Weights of a small GPT-style language model, trained from scratch on English Wikipedia.
Size: 16 layers, width 192, 6 heads of 64 (2 for keys and values), MLP 384 SwiGLU, vocabulary 8192, 8.27M parameters.
Architecture: RMSNorm before each block, rotary positions, biases on query, key and value, tied embeddings.
MLP neurons of a small language model. Each row is named by its layer, matrix (down: output weights) and neuron, and shows model dimensions 32-127. Each number is 50 + 15 x the weight over its row's rms, rounded and kept within 0 to 99. A neuron's up and down rows have the sign that makes its largest values positive.
After each neuron's rows, "fires before" lists the tokens most often just after its 100 highest values on Wikipedia text that the model never trained on.

L12.down65:79 53 29 55 35 78 45 41 82 40 57 59 29 55 64 38 48 52 47 49 47 59 43 44 45 84 25 29 15 79 39 21 33 69 54 67 40 43 55 50 51 38 72 24 43 45 47 33 15 62 66 48 52 42 42 42 38 20 31 59 36 50 32 45 35 61 52 34 37 50 40 54 56 32 29 34 66 41 60 42 42 48 65 31 58 46 47 65 65 31 30 59 59 47 60 56
fires before: " ", " the", " March", " August", " now"

L13.down118:42 42 56 69 37 33 59 31 30 53 69 72 50 69 65 80 35 61 36 68 28 39 42 73 49 48 35 66 75 58 70 46 40 21 51 44 56 51 73 50 61 73 79 55 39 52 48 41 20 83 45 39 19 66 64 42 53 35 42 42 52 81 48 62 38 33 65 60 63 84 37 41 54 42 43 33 29 49 18 59 43 69 66 68 57 27 80 48 76 51 43 50 50 66 47 53
fires before: "\\", "2", "m", "1", "3", "4"

L11.down109:29 56 53 77 47 62 47 26 45 49 50 59 42 40 67 41 45 59 41 32 25 67 49 43 65 31 26 63 79 22 41 65 24 43 62 47 47 56 22 61 68 48 49 53 32 81 72 18 60 41 75 40 62 49 52 57 54 32 55 52 60 35 83 57 63 58 41 42 64 62 35 30 13 53 51 43 38 32 52 70 57 47 44 79 72 50 53 42 37 84 49 34 48 52 46 40
fires before: " a", " is", " an", "Career", " was", "Biography"

L13.down184:49 64 20 37 61 49 68 49 45 47 58 29 46 69 25 46 82 50 48 59 59 50 61 52 47 67 72 62 77 60 51 43 65 56 67 54 53 62 55 45 47 27 65 48 34 72 57 63 73 65 65 53 60 49 53 27 64 69 27 52 65 39 50 80 41 44 60 52 29 63 48 60 46 35 65 48 49 38 35 41 33 71 44 57 44 38 46 61 78 38 72 58 45 58 46 65
fires before: " a", " an", " b", " micro", " Navy", " footballer"

L2.down69:41 14 44 83 26 41 42 71 56 46 61 31 46 53 44 59 29 35 41 48 31 62 50 44 50 51 50 59 33 32 47 34 39 52 33 59 55 67 55 64 67 58 45 53 54 27 40 78 36 53 56 44 46 56 29 56 53 39 43 44 46 66 66 63 30 52 89 65 73 67 53 50 44 85 65 41 65 45 34 45 35 61 55 19 45 59 68 54 48 59 20 56 38 30 65 45
fires before: "19", "20", "18", "17"

L11.down165:47 77 60 14 48 57 67 81 29 41 47 52 34 28 59 36 64 62 40 51 31 70 71 56 46 43 36 12 30 40 58 58 48 50 49 36 56 67 42 48 59 49 48 74 46 63 78 43 47 22 58 33 76 61 48 63 47 48 60 43 47 41 52 47 51 57 34 72 55 23 39 50 31 50 36 65 40 67 74 32 27 65 54 61 51 55 31 64 52 64 67 56 48 25 47 43
fires before: "==\n", " ==\n", "==\n\n", "\n", " and"

L13.down376:64 84 52 47 14 61 43 47 57 32 60 43 34 13 42 61 38 52 58 63 50 45 29 55 47 33 74 54 55 46 56 64 63 51 11 37 07 43 66 49 55 43 39 65 59 33 71 33 55 54 43 60 60 83 33 29 73 54 58 67 34 52 52 71 42 42 38 52 41 65 46 54 58 65 47 59 70 44 60 35 17 39 31 48 48 71 84 25 28 34 63 38 34 67 42 76
fires before: "4", "3", "14", "24"

L12.down51:52 36 45 52 31 32 52 41 60 28 57 39 31 42 45 67 32 38 33 66 34 81 52 48 63 41 53 51 33 10 64 43 20 51 49 60 54 76 56 34 38 68 31 59 45 61 72 38 10 39 54 60 41 35 48 59 09 60 44 54 59 31 62 55 52 54 32 60 44 51 31 48 64 57 48 58 34 67 67 54 58 58 52 56 43 38 55 53 33 34 52 20 67 29 43 42
fires before: "6", "12", "7", "13", "3", "23"

L7.down190:63 67 77 61 74 46 32 23 53 37 36 32 48 66 57 35 71 36 58 38 38 26 35 32 72 37 23 40 49 42 49 45 31 46 50 47 57 47 47 60 50 71 77 27 39 70 39 43 61 38 48 45 36 38 60 46 75 59 40 46 27 14 62 65 36 73 72 60 74 25 59 75 55 64 58 33 46 54 18 46 59 65 55 37 55 65 22 51 71 27 52 59 34 28 39 44
fires before: "0", "2", "3", "7", "1", "4"

L2.down183:53 48 55 44 40 77 64 37 34 87 47 42 44 35 52 70 48 68 53 45 26 36 42 52 68 49 46 34 38 51 51 62 21 71 24 32 49 30 49 51 40 80 65 35 55 45 52 37 55 54 45 46 39 65 60 65 42 34 57 41 49 71 66 53 26 55 38 59 44 32 75 77 41 50 38 65 61 55 55 43 47 65 74 52 52 30 52 75 60 27 63 57 53 59 35 56
fires before: " a", " the", " well", " an"

L3.down222:36 57 52 53 00 81 79 57 43 35 27 31 43 64 50 51 76 47 68 61 52 77 52 48 52 67 27 32 17 65 46 34 40 34 65 60 72 66 29 74 52 43 32 64 58 72 52 29 41 67 39 71 56 23 56 51 30 48 37 38 45 60 55 39 47 66 54 48 77 65 57 70 31 56 41 61 47 36 68 72 62 36 28 42 60 59 35 90 52 29 37 60 57 40 40 56
fires before: "11", "21", "15", "23", "25", "22"